config.yaml
norm_eps: 1e-05
qk_norm: false
lr: 0.00533
lr_mult_down: 1.5
dataset: "wikipedia_en"
MLP neurons of a small language model. Each row is named by its layer, matrix (up: input weights) and neuron, and shows model dimensions 0-127. Each number is 128 + 24 x the weight over its row's rms, rounded and kept within 0 to 255.
After each neuron's rows, "fires on" lists the tokens most often at its 100 highest values on Wikipedia text that the model never trained on. A number after a token or word is its count.

L11.up164 [103 144  80 172 141 178 119 170 120 135 124 149 139 133 108 160 125 135 118 141 129 136 112  99 135 137 107 155 144 141 123  86 138  91 145 132 124 130 157 114 116 144 133 108 115 143 100 168 167 125 123 134  43  89 139 114 123 114 138 141  90 107 133 172 110 112 149 114 138 129 116 102 152 137 108 141 136 116 132  55 159  85 116 139 131 104 121 162  75 122  97  90  87 153 149 124 116 120 112 109 130 143 202 104 162 129 129 110 122 126 125 117 143 117 115 148  81  91 118 110 136 127 109 117 133 138 147 153]
fires on: "." 66, ")." 11, "\n" 9

L5.up209 [157 143 124 120 161 126 127  93 101 102 155 135  98 137 171 143 144 173 117 105 109 185  86 129 167 146 151 141 148 132 134 150  78 143 103  90 107 137 159 151  99 120  90 169 139 125 148 168 124 103  71 139 115  82 137 109 105 177  98  98 110 179 104 113 102 119 135 129 117 126 130 126 129 137 135 146 104  88 101 174 161 169 145 120 154 124 139 108 156 105 139 119 112 115 108 112 146 123 152 149 135  93 131 144 135 118 151  72 127 107 151 101 119 136 154 138 102  81 179 140 116 107  93 140 158 131 154 116]
fires on: "man" 19, "la" 13, "a" 10, "an" 10, "sh" 6, "d" 5

L8.up19 [159 103 107  90 157 137 168 118 151 119 125 132 130 131 140 132 128 130 155 122 114 126 137 127 149 156 141 121 137  78 107 123 166 115 150 112  71 146  75 153 115 179 128 124 141 122 127 152 115 132 126 151 140  95 143 114 133 116 124 143 147 137 172  76 131 124 119 150 153 116 127 150 152 138 130 147  82 155 132 147 121  96 143 116 114 171 129 160 128 137 119 131 130 144  75 144 112 141 146 126 135 139  99 115 135 116 136 133  69 150 119 143 117 167  81 152  95 138  80 175  68 123 128 113 108 148 142  87]
fires on: "er" 24, "n" 16, "ach" 14, "p" 11, "per" 9, "s" 5

L12.up310 [ 60 124 105 138  95 192 122 135 131 124 163 125 144 126 149 116 112 107 115 106 106 110 133 110 121 138 143 123 184 105 161 157 146 139 103  96 121 143 132 137 149 116 140 141 115 165 132 147 177 150 134 104 151 133 154 104 111 139 142 114 135 112 134 115 153 116 149 168 147 123 124 156 140 106 130 109 105 135 133 126 127 114 111 122 137 129 137 156 141 170 110  93 160 102  96  96 150 116  95 147  81 105 135 118 132 105 167 140 110 178 108 122 132 114 121 150 180 138 135  90 159 180 143  88 118 128  91  84]
fires on: "i" 24, "ec" 19, "e" 7, "tro" 7, "oc" 6, "o" 4

L9.up68 [120 148 114 106 114  99 168 175 158 113  80  60  58 142 119 113 134 155 132 138 147 109 186 109 154 116 112  97 147 116 191 114 131 103 124 154 182 112 139 114 147 152  93 148 104  78 117 124 124 139 114 133 110 113 139 118 126 135 127 143 130 124 141 105 169 132 112 124 119  80 163 119 124 120 114 133 153 136 141 147 165 130 144 134  76 115  89 120 126 135 147 145 164 121 130  98 145 151 196 101 131 127 106  96  91 132 128 117 114 176 129 107 142 165 122 159 131 157 139 144 116 114 152 152  88 164 127 113]
fires on: "s" 27, " Z" 20, "us" 7, "S" 7, " record" 6

L4.up14 [126 124 164  91  87 117 168 122 163 142 104 133 156 129 153 171 154  89 153  84 122 137 109 122 134 166 138 122 126 100 147  87 131 111 144 105  94 129 167 130 139 146 105 142 106 138 119  93 134 155 123 133 181 117 134 160 139 120  94 157  92 121 126  92 119 136 164  91 140  79 115 164  87 142 147  81 108 139 137 133 129 132 113 132 113 135 169  95 154 165 166 127 106 101 142 139 142  87 107 103 106 107 115 152 151 129 139  88 111  79  89 157 143 135 159 146 153  87 135 100 124 143 149  92 149  98 121 136]
fires on: "or" 29, "-" 16, "." 13, "per" 10, "ster" 9, "0" 8

L13.up568 [126 112 115 137 118 114 176 140 161 119 125 127 163  75 142 130 111 125 158 119 117 160 140 117 121 105 109 131 124  64 149 134  82 105 135 112  93 108 122 128 123 133 124 162 135 148 127 149 157 139 114 157 123 116 149 131 111 104 116 122  97 137 112 112 172 135 191 147 141 116 156 132 138 129 100 127  94 110 160 161 158 179  93  91 144 128 135 116 122  52 152 124 123 150 108 140 146  87 141 174  75 181 121 160 144 144  90 153 134 119 153 155 140 166 117  72 116 110 117 109 143 107 118 106 127 167 131 159]
fires on: "lo" 16, "che" 10, "or" 9, "ri" 6, "ig" 5, "vi" 4

L8.up411 [142 142 114 122 151 168 133 119  91 113 135 138 157 166 160 156 124 120 135 146 135 149 141 115 125 161 110 120  87 120 120 112 149 144 104 149 129 136 145 124 157 156 108  95 139 135  52 119 122 159 152 157 119  80 111 155 151 123 159 143 157 144 113 106 118 128 126 116 113 133 112 158 162  91 137 132 142 128 183 136 124 142 112 173 128 113 138  99 131 124 121 143 143  98 149 159 154  83 145 143 120 116 136 122 100 159 127  93 142 109 117 124  86 134 158 126 170 135 115 147 129 149 106  65 141 162 146 141]
fires on: "k" 26, "n" 13, "s" 11, "o" 9, "ta" 6, "ra" 5

L5.up448 [147 137 122 116 137  88 137 112 123 127  87 111 152 157 105 166  60 127 128 121 170 118 115 126  79 126 120 105 148  73  92 154 109 139 156  99 133 100 139 108 138 125 130 123 138 155  94  98 122  97 117 157 144 134 134 162 164 128 134 161 132 123 124 147 127 133 152 142 119 158 110 134 112 130 121 150 121 100 158 134 124  84 130 163 119 169  91 126 140 137 101 107 130 139 156 196  85  93 131 165 132 112 129 156 141 138 148 120 124 177 179 111 112 117  99 147  99  79 126  91 130 134  85 136  92 152 142 146]
fires on: "le" 19, "ro" 13, "d" 13, "n" 11, "s" 8, "l" 7

L8.up553 [126 131 148 114 130 168 161 115 122 150 170 115  93  93 158 110 127 156 161 137  94 122  89  89 133 109 162  80 126 144 105 145 119 115 132 140 126 103 160  88 162 149 150  99 123  83 154  92 151 131 111 128 139 159 102 143 121 106 105 134 103  92 113 132 138 116 155 140 126 115 114 154 118 160  92 118 143 161 141  79  96 141  90 149 135 138 141 128  93 117 172  91  93 125 107 128 122 115 128 187 144 125  94 146 166 175 133 143  84 128 145 130 132 102 130 137 151  80 120 138 143 100 135 130 166 118 172 131]
fires on: " Vi" 23, "ri" 20, "vi" 10, "ci" 8, "ver" 7, " vi" 6

L9.up558 [153 120 111  90 161 110 104  63 129 132 151  88 116 105 154 128 153 119 132 150 163 125 119 126 118 162 127 123 112 149 184 111 117  94 109  83 133 147 110  88 139 118  82 113  95 126 138 146 130 119 126 119 140 163 120 131  94 113 147 144  86 149 159 133  97 124 128 160 165 130 157 129 116 140 120 140 125 146 117 122 124 145 148 120 151 123 122 149 169 144  92  90 130 137 167 162 127 164 140 116 133 141 123 142 131 125 121 113 172 105 136 163 119 173 124 143 123 128 171 109 127 123 101  86  92  95 110 135]
fires on: "," 99

L13.up400 [156 142  61 162 116 125 123 162  89 149 126 140 148 158  95 115 135 105 148 150 120 137 151 107 118 144  81 129  75 154 128  89 148 118 113 118 154 134 102 151  82 129 124 150 131 169 108 141 141 145  73 109 124 110 132 132 146  68 155 135 128 118 157 121 126 162 124  78 148  97  93 108 122 182 166 149 136 110 133 123 126 162  97 123 129 135 116 189 141 115  98  92  87 135 177 145 161 140 179 117 168 155 139 124 123 117 118 113 150 161 149 183 113 112 112 129 115 137  95 172  97 138 122 140 122 148 121 138]
fires on: " Al" 24, "b" 15, "ex" 10, "," 9, "." 6, " El" 6

L2.up265 [131 166 140 142  89  78 123 186 140 145 108 151 123 109 159 103 134 127  86 123 177 146 104 137 141 148 133 110  96 150 124 134  99  94 166 117 204 133 132 107 151 149 149  67 136 183 160 174 115 124 132 162 120 145 136 104 145 151 138 127 121 111 161 167 158  96 126 127 134 107 127 132 105 161 143 128  83 135 165 108 112 116 102 130 109 121  75 109 107 105 143 102 136 102 115 118 149 130 105 126 146 122 160 158  97 139 137  85 166 133 160 174 122 158 154 132 146 157 136  98 112 122 152 100 140 126 116 183]
fires on: " –" 47, " as" 27, "o" 18

L13.up330 [125 147 145 135 154 126 138 120 123 173 152  92  93  85 157  90 124 129 120 101 151  97 150 112 157 178 149 133 119 135 143 169 108 126 164 128 135 110 115 171 128 101  83 114  92  95 160 165 145 176 121 126  99 143 138 145 117 119 119 153  87 129 142 102 118 146 119  86 144  77 139 126  95 121 142 154 110 139 137 124 117 122 148  95 110 137 113 118 135 184 128  69 122 115 159 158 151 156 115 119 130 150 100 103  87 121 125 147 176 107 151 126 137 140 123 116 117 124 126 101 161 142 109  58 102 125 105 137]
fires on: "," 42, " –" 15, " |" 8, "-" 5, ")," 5, ":" 5

L5.up347 [166 124 127  98 118 137 126 112  97 142 127 122 115 105 138 125 116 119 108 113 115 146 138 145 159 164  84 117 158 121 134 100 168 125 138 125 145 155  92 121 111 143 110 140 155 120 105  93 161 110 155 157 130 155  96  86 153 114 106 164 126 132 116 109 168 159 123  74 119 130  56 113 105 114 150 180 128 108  96 131 147 132 148 148 144 146 115 131 152 163 137 152 144 160 157 134 124 176 154 136 111 125  55 100 123 182 107 121 147 158 120 160 110 120 103 139  93 143  63 127 159  79 113 172 127 151 109 167]
fires on: "th" 42, "f" 9, "ar" 9, "rd" 7, "ch" 7, "d" 6

L4.up165 [159 121 153 110 134 156  99 116 119 100 111 111 121 148 112 124 107 122 126 113 135 115 116 106 112 157 144 145 111 132 156 113 138 168 113 112 134 116 123 129 118 135 138 151 129 107  97 121 101 166 122 122 162 184 122 113 123 106 128 134 113 131 128  94 148 137 118 115 135 126 180 104  73 139 111 100 150 164 122 143  81 117 116 176 142 183 160 146 139 150 139 142 142  84 133  97 118  72 116 134 143  83 119  89 148 134 177 115 124 123 157 149 120 117 133 143 159  93 107 114 114 171  88 124 171 170 121 137]
fires on: "iv" 30, "ent" 13, "ot" 12, "m" 9, ":" 7, "it" 5

L4.up120 [165 113 111 126 116 116 102  65  92 105 142  81 113 116 137 143 128  99 131 164 129 150 130  64 113 135 138  80 125  99 131  82 152 109 126 133 114 149 151 120 150 133 122  93 147 143 144 186 110 135 111 140 158 122 123  94 135 114 181 114 136  92 131 101 123 140 109 132 130 163 141 145 110 125 130 117 133 114 131 122 124 130 190 136 146 113 168 122 112 175 195 113 141  99 153 159 161  94 136 129 141 130  90 128  92 152 147 138 171 151 127 158 100 119 113 110 136 125 102 113 147 100  98 110 101 153 148 146]
fires on: " " 30, "." 15, "r" 8, "s" 6, "ta" 6, "er" 5

L8.up320 [116  89 109 126 147 129 120 111  88 132 122  97  78 136  75 162 158 136 126 104 113 115 143 132 104 139 164 140 151 107 129 112 119  92  99  95 179 145 131 119  78 121 134 132 139 147 146 212 128 101 138 108 152  69  98 156 149 114 154  95 130 127 130 122 120 137 109 122 123 142 130 138 137 135 139 138 116 150 156  91 138 144 159 133 128 145 104 116 135 106 159 120 157 108 105 139 122 121 135 125 135 128 126 127 119 116 124 166 162 143 145 132  97 151 143 154 107 156 122 155 146 137 126 119 130 160  95 117]
fires on: " " 33, " J" 8, "il" 6, "er" 5, "j" 4, " were" 4

L8.up403 [131 131  79 127 147 121 149 162 134 142 159 120 145 141 131 141 126 129 113 139 100 128 135 119 144 117 109 107 157 140 136 114 155  93  90 120 134  91 150 126 101 122 112 105 168 109 129 125 104 174 144 151 130 108 121 147 164 167 142  81  77 126 159 125 125 138 150 134 138 127 154 152 168 135 106 163 167 138 180 153 125  96  94  95  69 113 124 153 138  93 135 115 110 181  79 130 133 122 126 127 116 140 148 139 155 146 144 141  87 150 128 135 148 133 136 100 145  75 113 100 122 155 138 161  86 138 121 111]
fires on: "le" 47, "e" 14, "st" 12, "t" 7, " st" 5

L2.up187 [142 172 114 129 109 139 117 147  98 117 139 162 122  94 174 115 160 101 152 123 126 161 120  78 113 157  90 125 120 153  70 151  87 127 110 137 174  99 146  88 146 126 164 162 142 151 141 127 104 178  97 145 131 115 131 136 143 138 130 147 139 125 126 126 131 130 107 124 130 100 129  77 127 125  79 164 118 125 128 130 113  85 102  92 151 124 127 143  98 140 114  77 138 177 178 146  94 112 159  96 149 133 145 167  88 124  87 113 130 119 127 106  87 100 136 111 169 130 122 144 113 132 121 103  98 118 124 157]
fires on: " g" 13, " f" 11, " per" 10, " /" 10, " as" 8, "s" 7

L4.up553 [153 137 159 133 165 120 138 135 127 113 123 129  91 142 134 125 109  71 140 118 162 121 111 122 122 140 173 155 121 112 143 155 124 141 126 158 109 103  79 159  92 114 152  87 105 128 178 134  95 144 108 122 160 119 108 159 188 146 140 108  87 103 135 117 118 137 100 114 116 175  91 133 133 113 144 155 152 118 159 130 100 100 132 176 116 156  95 114 122 166  56  98 124 150 125 114 139 120 127 192 150 122 168 110 113 125 154 104 136 129 133 141 119 104 109  98 119 111 171 111 147 117 117 139 131 143 166 174]
fires on: "s" 33, "z" 21, "n" 9, "ul" 8, "ll" 7, "b" 6

L8.up333 [171 153 140 133 114 141 149 155 118 161 126 114  80  98 117 125 110 135 113 140 103 139 120 145 126 133 114 122 142 122 136 101 138 128 130 165 125 118 153  96 182 126 131 124 136 114 125 132 111 127 122 123 120  80 168  96 153 193 107  55 132 136 112 151 186 156 117 136 120 115 164 124 102 123 103 143 162 167 143 173 121 129  92 134 113 131 135 158 117 116 151 112 120 164 113 157 117  78 154 122 130 112 104  73  91  95 111 126 123 163 132 133 141 133 139 151  92 133 125 111 111 162 143 132 115 104  93  73]
fires on: "ch" 25, " band" 10, "le" 10, "e" 7, "gh" 6

L5.up403 [160 124 111 115 114  79 116 175 139 142 121 110 116 164 116 116  90 129 147 122 160 120 148 111 157 108 121 123 103 118 112 196 137  90 131 104 153 132 151 148 112 133 139 106 103 138 156 128 115 149 141 107 123 144 115 127 123 161 109 147 136  94 131  94 139 133 124 126 155 110 148  97 120 172 150 148  99 134 104 137 111 147  99 132 141 123 173 134 137 154 118 124 151 105 147 106 109 159 123 136 125 152  86 104  85 143 176 128 122 175 164  71 127 106 116 125 153 135 144 124 100 131 133 172 124 133 104  59]
fires on: "s" 23, "min" 16, "S" 13, "van" 11, "us" 8, "lan" 5

L5.up502 [126 122 115 111 104 126 158 128 100 162  91 135 151 122 112 135 116 164 128 140 123 154 143 143 109 151 180 101 128 139 122 141 119 107 128 135 115  86 136 170 140 159 111  79 111 113 102 156 204 114 137 140 166 117 111 135 123 126 144 110 139 154 109 104 140  67 117 150 164 106 157 117 152 134 120 117 176 134 120 104 108 107 121 106 168 112 128 150 129  88 116 173 134 122 122 124  95 144 129 134 122 132  72 165 155 121 142 103 107  90 142 115 132 148 110 146 157 106 144 163 147 108 130 170 134 133 103 129]
fires on: "ur" 19, "app" 12, "L" 11, "il" 9, " that" 7, "p" 7

L5.up526 [126 155  70 111 159 130 106 142 107 130 104 127 140  93 100 122 106 147 109 128  85 127 149 132 130 148 189 125 129 121 118 109 130 123 138 136 142 141 126  99 130 150 125  77 112 141  93 155 152 132 139  87 142 107  85 126 161 141 203 113 125 147 136 134 134 122 152 112 134 163 152 131 150  83 114 149 146 169 158 137 122  78 127 161 137 126 141 164 112 164 135  63 111  87 103 110 138 124 155 120 163 129 141  94 130 142 112 176 111 110 147 145 113 120 114 162  94  94 137  87 146 130  95 151 112 114 115  84]
fires on: "\n" 73, "li" 13, "." 6

L11.up296 [120  93 121  97  98 115 140 145  92 144 127 120 133 119 115 146 146 150 150 100 122 128 141 144 125 192  97 132 154  90 131 156 122 143 110 119 105  82 104 140 131 135 138 115 115 118  87 164 153 133 161 125  98 158 121 129 133  91 175 105  89 148  76  70 138 144 130 167 134  91 132 130 105 109 182 130  78 123 146 142 108 103 128 114 122 140  98 117  98 154 135 130 150 129 103 138 164  77 139 147  94 149 139 144 148 119 153 178 144 168 113 141 149 145  90 137 106  89 107 127  72 107 140 136 102 181 104 109]
fires on: "or" 27, "le" 27, "er" 6

L10.up205 [146 177 125 112 104 163 120 116 122 157 148 162 115 116 139 170 124 142 122 138 118 141  92  89 138 143 176 109 116  86 142 146 127 150 158 143 130  88 106 111 148 139 101 157  95 155 163 169 156  71 154 160 138 121 142 123 118 104 146 102 125 111 118 117 167 103 118 150 129 123 138 122 129 103  99 136 140  69 159 123 130  92 113  83 154 111 153 112 121 118 104 163 115 116 134 131 160 136 147 132  93  97  93 142 150 137 117 138 135 147 152 136 123 178 136 144 152 121  94 145 112 136 129 160 168 147  97  86]
fires on: "p" 48, "te" 8, "il" 7, "re" 5, "b" 5, "–1" 5

L2.up454 [135 125 138 133 154 136 142 143 123 158 146  99 112 127 149 114 158 127 112 112 184 127 139 162 164  97 169 137 136 132 101 112 144 106 151 113 117 147 124 119 157 123 138 123  79 147 127  92 104 109 150 121 105 135 167 122 121 143  78 110 136 133 159 144 193 113  91  98 117  94 140 131  98 104 107 160 122 118 124 106 142 107 116 130 165 102 104 121 141 115  86 110 140  90 121 132 163 135 129 133 183 156 135 149 120 125 124 147 210 149 150 145 112 117 144 113 127 148 123  73 141 117 189 171 111 156 172 139]
fires on: "," 35, "o" 14, "lo" 9, "ure" 9, " of" 8, " (" 5

L11.up475 [131  98 144 158 118 118 154  67 133 157 166 139 120  71 108 106 108 146 150 124  88 140 123 103 145 123 123 132 146 120 141 121 119 167 129 121 123 128  76 152  99 169 116 141 146 139 163 120 116 136 139 118 140 156 152 157  98 140 116 142 132 161 112 179 122 107 109 126 154 141  91 155 106 137 111 134  75 124 156 145 146 104 112 110 103 156 127 151 134 148 110  69 112 146 155 159 121 154  80 145 119 101 128 132 132 117 106 139 138 118 151  99 133 127 139 116  93  86 146 192 126  72 141 112 136 128 140 133]
fires on: " \"" 26, " (" 21, "\n" 16, "-" 14, "–" 9

L10.up107 [106 161 138 111  87 119 146 139  94 117 142 140  92 107 126 128 133 151 124 121 169 125 122 122 180 137 129 166 117 131 125  69 135 103 119 113 137 139 104 122 154 127  81 154 104 103 102 132 159 101 109 112  97 158 146 134 121 122 126 160  95 119 176 122 108 144 122 105 186 137 125 104 119 101 146 158 155 140 143 110 120 129 119 147 117  96 102 189 158 120  88 115 137 126 144 117 131 156 134 110 110 113 132 161 121 147 100 113 132  97 106 116  86 158 166 120  93 183  91  82 144 137 135 118 115 168  91 115]
fires on: "," 88, ")," 6, " =" 5

L9.up302 [151 155 134 115 164 143 116 171 104 146 122 167 121 156 108 159 143 107 135 118 139 145 115  87 127 144 138 103 100  92 121 160 143 119  88 137 137 166 103 132  89 154 119 173 105 131 100 134 127 134 136 132 131  72 159 143 130 144 129 109 126 143 122 108 143  95 137 100 108  97 191 104  87 128  99 120 140 157 113 119 140  97 122 113 141  89 151 117 145 192 115 122 169 136 127 103 138 131 189 115 135 116  99 116 116 146 112 147 135 139 156 150 118  89 122 140 141  93 143  80 103 110  81 149 108 108 109 113]
fires on: " Ra" 18, " Ja" 15, " Ba" 13, " Tra" 9, " fa" 6

L11.up434 [100  86 179  87 160 140 123 111 153 113 166  93 123 136 149  90 169 120 144 107 106  33 134 161 128 168 134 150 121 111 134 123 130 137 128 132 173 134 118  87 104 171 137 119 150 161 160 107 142 134 138 131 131 139 159 126 129 123 158 128 116 146 136 117  76 151 138 113 168 134 108 157  84 117 126 136 138 122  95 149 126 124 136  83 120 154 124 107 129 109 142  75 112 121 118 155 137 150 146 117 107  96 155 137 101 146 112 139 137 115 137 121 143 123 112  69 123 118  91 154 121 137 157 100 145 117 148 153]
fires on: " (" 21, "-" 20, "–" 11, "co" 7, "la" 7, "po" 5

L8.up3 [ 88 123 133 118 130 107 128 102 128  78 114 154 107 124 146 132 159 116 143 126 125 185  92 134 108 149 120 101 121 134 140 133 121 144 127 106 134 131 137 160  88 112 103 123 183 138 103 177 129 151 126 153  96 148 154  89 145 120 127  92 120 156 110 124 142 139  82 120 158 119  99 124 129 153  74 151 124 180 164 110 114  79  94 155  91  94 110 151 140 102 111 117 118 139 113 123 121 140 105 117 129  99 136 140 176 141 150 109 176 111 126  85 119 136 142 132 122  77 134 107 104 166 133 111 116 168 154 107]
fires on: "," 50, "a" 12, "ga" 11, "s" 7, "ft" 4

L4.up465 [155 132  85  97 160 154 122 140  99 110 129 131 114 121 104 150 113 117 111 170  98 196  83 114  84  83 142 156 115 131  99  95 116 128 112  87  98 159 147 136  89 105 126 150 129 134 125 132 115 151 152 100 173 193 115 159 148 133 121 124 140 135 152 141 133 153 134 151  90  70 137 114 147 140  98 187  96 128 166 156 169 108 114 126  88  81 159 131 163 125 104 126 107 154 136 152 105 125 142  98 105 131 120 166 176 112 140 116  87 128 101 145 111 132 104 116 131  90 166 114 148 133  84 153 167 154  93 123]
fires on: "st" 53, "n" 10, "up" 5, "it" 5, "t" 5, "l" 4

L5.up239 [115 136 123 146  91 123 131 125 161 110 175 119  97  80 177 132 128 161 101 139 118 105 139 120 142 130 126 108 147  98 113 128 151 135 177 135 155 111 104 158 114 139 134 137 111 144 112 110 119 110  92 125  85 100 150 131 147 116 137 138 144 164 142 117 104 161 140 115 159 151 109  98 111  94 135 148 152 132 130 111 127 115 102 122 106  94 108 141 183 128 194  94 154 142 130 137 129 123 126  77 116  86 141 116  58 154 128 133 100 110 137 151 153 158 128  95 104 139 184 134 157 159 162 147  97 142 152 121]
fires on: "s" 44, "us" 17, "es" 7, "e" 5, "la" 4, "i" 4

L5.up555 [152  77 114 135 142 113 163 172  80 137 150 163 113 108 114 139 103  95 152 113 155 155 147 151  98 117 168 142 102 117 127 134 141 142 137  98 160 154 135 106 117  92 121 115 152 151 132 198 127 151 121 175 127 176  95 166 173 118 145 118 163 105 100 143 168 139 105 146 124 123  98  98 168 147 164 155 135 169 118 106 136 134  95 118 132 117 119 136 105 152 160 133  84 110 132 110  77 160 101 108 128 120  88 118 143 131 124  71 134 117 115 137 130 132 132 130 156 175 124 101 124 126 148 130 120 133 132  69]
fires on: "s" 46, "al" 27, "sh" 4, "ck" 4, "d" 4

L5.up116 [116  96 143 146 112  74 150  98  91 121 100 105  96 146 118 106 147 166 126  94 110 109 128 117 164 123 137 136  51 143 135 125 131 123 138 146 100 144 128 158  88 142 165 153 132 108 137 116 155 127 153 145 156 167 148 106 135 126 100 142 124 130 158 158 104 119 125  94 126 128 178 160 147 112 142  99 125 164 113 114  84 143 142  79 130  93 132 104 105 108 117 143 115 118 121 123 137 119 105 147  95 118 126 165 144 137  85 140 113 141 134 166 148 111 113 126 105 134 117 114 115  89 188 176 124 111 162 106]
fires on: "ine" 33, " of" 12, "mer" 6, "ject" 6, "ple" 6

L2.up506 [168 179 147 136 105 105  93  75 133 137 159 147 128 171 108 161 117 148 136  96 151 170 107 166 162 144 201 152 109 130 126 108  96 149  94 106 138 162 154 157 119 161 136  74  94 182 121 128 159 137 144 167 135 174 133 106 143 106 117 121 109 108 111 140 131  98 128  77 116 101  94 109  95 133 121 120  94 112 124 160 137  92 142 122 148 120 157 120 152 119 121 146  86 126 113 139 121 150 190 105 138  98 126 125  98 116 163  86 128 122 112 140 110 116  99 147 113 142 116 136 139 127 125 141 165  92 163 168]
fires on: "d" 24, "g" 11, "°" 10, "an" 7, "id" 6, "," 6

L5.up303 [103 128 152 114 161 142 113 165 126 104 111 134 104  89 108 119 121 189 102 125 119 134 126 144 128 142 137 122 130 144 126 131 118 127 113 144 130 122 158 117  96 159 164  94 120 127 111 160  79  98 124 134  96 120 134 115 118 113 135 133 127 184 111 115 111 165 125 147 151 108 107 131 172 101 135 150 107 129 124 177 115 116  88 118 105 122 111 173  84 183 121 157 143 169 122 166 101  86  99 114 125 158 150 146 141 104 136 124 126 153 131 126 117 137 116 140 109 127 121 148 101 149  82 131 130 122 120 117]
fires on: "er" 41, "man" 10, "r" 10, "son" 9, "e" 4, "ner" 4

L5.up418 [ 80  89 109 125 110 129 130 133 190 106 151 140  90 128 114 131 117 131  81 119  99 178 156 149 131 135  95 143 165 112 132 146 102 131 119  95 120 167  92 176  93 118 117 167 120 126  79 157 145 134 157 110 118 119 151 128 109 152 134 113 129 152 150 131  68 144 122 117 106 129 100 101 142 150 156 146 148  96 133 105 103 140 103 122 157 150 128 185 150 117 107  96 178 157 110 125 141 124 101 126  93  83 101 108 102 122 141 160 110 157 162 123  94 153 127 112 149  89 113 124 126 133 142 108 104 173 133 171]
fires on: "ation" 15, "i" 12, "e" 9, "'" 9, "d" 9, "ed" 6

L10.up385 [112 169 133 142 150 117 138 120 135 128 132  99 113 139 141 109 102 153 131 129 132 140 134 127 142 114 109 139 130 132 126 112 136 113 152 158 173 130 120 142 115 167 128  99 120 174 135 119 104  96 110 150 134 154 111 132 151 177 136 123  96 159  81  88 166 132 127 157  81  95 132 124  87  98 125 115 173 177  93  84 127 115 154 178 138 144 130  97 122 125 163 152 147 125 117  61 157 103 170 148 143  74 107 156 103 111 133 112 154 130 113 141 133 137 156 130 129 116 108 159 130 148 116 156 183 137 108 150]
fires on: " B" 29, "t" 19, "u" 12, "l" 5, "et" 5

L8.up297 [141 155 135  96 128 160 115 131 165 117 155 154 139 141 156 114 106 120 109 170 129  97 139 127 160 121 147 108 147 104 124 109 119 117 146 151 166 100 159 138 101 109 151  88 135 180 165 139 101 156 103 166 148 144 125 128 108 105 130 158  88 100 125 138 121 148 113 134 127  94 136 112 102 112 161  89 116 158 202 122 110 124 136 140 132 105 128 108 111 116 135 122 116 136 181 105 101 155  94  91  95 144  84 183 163 122 155 131 190 122 142 158 110 130  96 157 141 147 165  86 139 127 174 113 127 117 136 142]
fires on: "," 34, "o" 16, "n" 9, "'" 7

L4.up308 [ 75 134 134 157 102 133 125 155  60 149 145 150 115 125 161  83 114 149 174 113 126 115 113 132 122 106 177 104  99 156 116 110  98 145 129 118 114 168 147 107 157 127  93  98 176 127 132 133 129 115  81 127 137 173 121 170 174 163 149 138 128  87 122 110 139 100 119 108 157 115 142 109 182 111 127 134 131 140 185 124 144 121 135 148 148 157  86 106 168 127 125 108 153 108 164 161 125 148 101 125 109  85 109 134 119 127 126 150 140 105 109 147 160 113 119 158 124 115 164 125 130 153 125 134 111 145 113 109]
fires on: "d" 23, " a" 22, "s" 14, "ed" 12, "n" 7

L8.up42 [125 158 123 147  97 144 139 121 148 136 138 110 134  67 137 111 101  70 191 111 142 145 125 101 137 168 160 125 171 140 135 119 168 170 132 126 108 158 127 115 124 104 112 117 141 122 130 139 103 150  98 124 150 148 124 125 160 161 133 135 140 113 103  85 131  77 150 147 116 127 130 142 121 153 155 128 128  78 137 164 121 163 142 126 120 166 135 149 150 138 128 154  98 133 145 145 127 107 116 107 122 100 136 124 164 175 142 107 148 119 117 165 145 124 162 128 123 108 104 150 113 125 115 103 103 126 186 129]
fires on: " the" 35, "or" 12, "ur" 10, "-" 6, "cur" 5

L12.up394 [101 149 152 110 115 178 133 135 131 120  87  97 138 123 120 130 109 121 145 134  96 131 141 100 119 161 118 106 133 110 143  93 125 110 104 115 136  73 123 144 126 159  97 132 165  92 169 144 126 145 151  82 153 148  97 135 167 152 120  83 101 176 180 133 145 181 162  95 160 137 106 107 169 148 135  80 117 129 185 126 123 123 115 120 115 129  98 136 132 119 157 117 115 124  95 120 131 105 171 121 103 115 114 140 120 144 146 138 145 159 103  84 124 147 134 152 123 169 106 129 137 111 111 162 128 120 154 109]
fires on: " " 20, " P" 17, " New" 9, "le" 7, "st" 6, "li" 5

L2.up13 [112 169 136 151 152 126 148 152 121 155 139 131 112 159 106 138 121  92 165  93 144 118 106  68  92  98  91 141 106 128 119 141 114 125 128 126 184 131 125 108 118 127 177 144 110 133 130 148  90 159 129 133 154 113 129 106 118 140 127 168 136 105 153 129 102 101 129 143 138 154 120 145 122 131 145 112 141 122 168 143  97 137 151 103 130 163 153 140 136 143  99  81 108 136 155 139 161 108 147 112 155 156 121 138 113 122 116 178 150 144 100  93 136 176 108 153 149 152 129 131 107 129 119 136 137 191  81  99]
fires on: " f" 47, "s" 15, ":" 8, " —" 8, " p" 6

L5.up272 [159 123 124 136  98 136 110 162 168 133 152 142 124 126  91 122 135 118 146 112 122 163 150 121 121 176 134 148 149 157 172 114 101 162 117 102 156 158 135  97 146 135 118 112 127 180 125 157 126 147 121 108 111 127 147  97 141 111 148  99 114 102 163 142 139 109 197 115 112 119 109 106  86 108 117 148 124 153 145  84 102 115 137 148 113 105 121 101 110 132  71 117 126 162 125 112 152 211  84 114 134 110 137 183 102 123 157 119 112 113 160 121 134 128  88 112 153 133 116 162  70 143 104 138 123  97 139 130]
fires on: "o" 47, "out" 14, "ca" 5, "ult" 4, "ed" 4